python train.py --n_layer=8 --d_model=704 --n_head=8 --n_kv_head=8 --head_dim=64 --d_mlp=1216 --vocab_size=32768 --activation="swiglu" --norm="rmsnorm" --norm_place="pre" --norm_eps=1e-05 --positions="rope" --rope_base=4510.0 --rope_fraction=1.0 --qk_norm=false --attn_scale=0.125 --bias="none" --tie_embeddings=false --parallel_block=false --init="normal" --init_std_qkv=0.0158 --init_std_o=0.0 --init_std_up=0.0158 --init_std_down=0.0 --optimizer="adamw" --lr=0.000602 --lr_mult_o=0.886 --lr_mult_up=0.657 --beta1=0.95 --beta2=0.98 --lr_head=0.0076 --grad_clip=1.0 --warmup_steps=371 --schedule="wsd" --decay_fraction=0.73 --decay_shape="exp" --final_lr_fraction=0.1 --batch_tokens=262144 --seq_len=1024 --doc_mask=false --train_tokens=1034000000 --steps=3945 --dataset="wikipedia_en"
MLP neurons of a small language model. Each row is named by its layer, matrix (down: output weights) and neuron, and shows model dimensions 0-191. Each number is 128 + 24 x the weight over its row's rms, rounded and kept within 0 to 255. Numbers have three digits each. A neuron's up and down rows have the sign that makes its largest values positive.
After each neuron's rows, "raises" lists the tokens whose logits its output raises most directly, leaving later layers aside.

L5.down1057:157171094132108128116121092161172099128134135129132139121118151146125124127125130110106109114094172158139108154119143080110084088104107167150133104125130146138153131102151135125158140119172178153152125139125138120118124128140082111102104131065143120123164104168140142145055125132114143113139153112117113114109128110106128146130141108154116109138199186106205093104166137138141148142139141136135149130108103139107148173084141122115127111131137101178105142119151183121106085098080136095136096119111087104107151135116125097109112180148106124147137106072102144154170105138091131098
raises: "6", "3", "2", "9", "24"

L5.down1086:157135118122141115161128186102127127132181163105121140098102094124142142087129076142120150120139118108159123164103122110154151169078152113108126132098156161097128131105108103133133134047118113140117104143153128136146114093095136107158108151112162116117098119162120128116205143125178097149114118113116107144114117132101119137133153083138082159150156134098137130159159114125174112118102167137126113135139096143148114133145121163123152139122115124141119155121091110148157085187119128170152119150126146111107185123077149159142122115107133122052150090140085132107150127090154140103
raises: "ector", "es", "ency", "ence", "”."

L5.down965:126149118147108103122148126110092149108162125148122168122090173135123090131125106129106154146125171103130160116145126104135116129111124144180113163121125113128162154095092154120129082115168158129099124164131126063127140114097102159137135106095097139136127135129153118124092092130089095107130119151098097116111150110143170161124136114188155160090148118142181123085146105124188064138137135139121114127132145134106131157170142163102144124120138136123114115088125141153119143174141143157126105124113132122119118131118144147090163135115130105132093119170100114117128168113161136119
raises: "i", "e", " favor", "ed", "ically"

L5.down818:099119116129133158158132124117136122118118122145132160146122098100070108115139123132139111132190148091124157164161120170197119137132200166153146087145118092142136131128114138151141067163126157117157121145170141098105075184187142138154128135139080128162151169130125119140157174132133138084100130134107100131131110121126095106105136137098150148120077129165136170142097122134119133106077142118134110135148141115156118111066120119144107093163117133144130125129123113099109121099154103144099123110144123119130116120116155141138122097108160169138154113114128077140111119152153120129
raises: "on", "ost", "ons", "en", "ras"

L5.down372:083144088134153111108114063129138122131137131131109118139117116136135123120127141088131160148117143066160197115190112106105139109107083144141134153120102146121125113133128126117159122100081121157064140152147131148139093132152138126092136131133143094115088138100113131096148125117122132136183120173139134082097114110097095156100139113071121151117107099119143175126091154135147106129081126141109129119127111079119149113136130144105164094094118073145093143123109139146131093123144103124105142111125134161105119115081120126129147140105124097114109115126129154067152153133087100102
raises: "er", "ere", "ery", "ern", "ers"

L5.down299:135098152103129128161118140146146135133156145140119133160128146135135126152143139131100103107056101072110118151147111166173134128139101101137108115127141147148099160098118172137112138140096124102096111137131126148145183148173130193148120142109127128114110141152113130194135138065148149127135130138125157131123144108126119125095084149129140150100110128123198128111119097144081108107071155155137110124097151147105126124070128118105090128131164095145096127128117101111146169066167169098140140115117112150154091121137152141105093144100094123117161100144098122149135143108145083113
raises: "aged", "eless", "ished", "les", "ese"

L5.down284:109083088142136130117135108104100069131134116128136138110128144156129135136106115104152131143137106094125081126095096135150144129185097155125158126116131126095118157165153136113130124126097132120100070116137177179157146078142151115118152118176147103137135124126147110119133107143126150141135129113107124184117144127121166150128136150095118166161124160134144121116115107127151137128112144096153127124146119149118100118101110135111125125167112108105118131162143137154090153141192103167165151117159092156121174111126092112152106123136155131102141094156102147120137164148112166145
raises: " ===", " ====", " ==", "====", ")==="

L5.down914:108140157093106128107121139111134129152093165124115150134124117121096087120109136115105090112173153159142153111097116098097104164163110158108113136112098058116070142152130115162135136092148128092067135096124169108140173136133121117144112083091115128138130094089109141084174131135133153154132121095116127167163129131107124103161126115157136139158151109177122094180148128141161138110144128152100131152127134125151147100115187117118106129154124155134179153094093152157092125122149140117133068119080131155160105103159138131091114144095128166092150142104126136112067164119139149132
raises: " before", " days", " years", ",", " months"

L5.down324:104101140096107157072086162112105151116131133117143138137098123134192128145125130140161125120122139156129134115158112121146125153171138097082145098161111110098155102161105153086103148141079149114154106126173133153132161105137138164178133124132096144184136122114093136129129158118115137115126129131100111114114093104099183129105146138127111101137137130129098131151153116136118131142152122113109152117134130157131116131130124093140181126162143101158129168132105150104137152120121151126092176111151146166113144137138125113137135126137118164140143114118140158134146110127147111121
raises: "che", "z", "ches", "chaft", "son"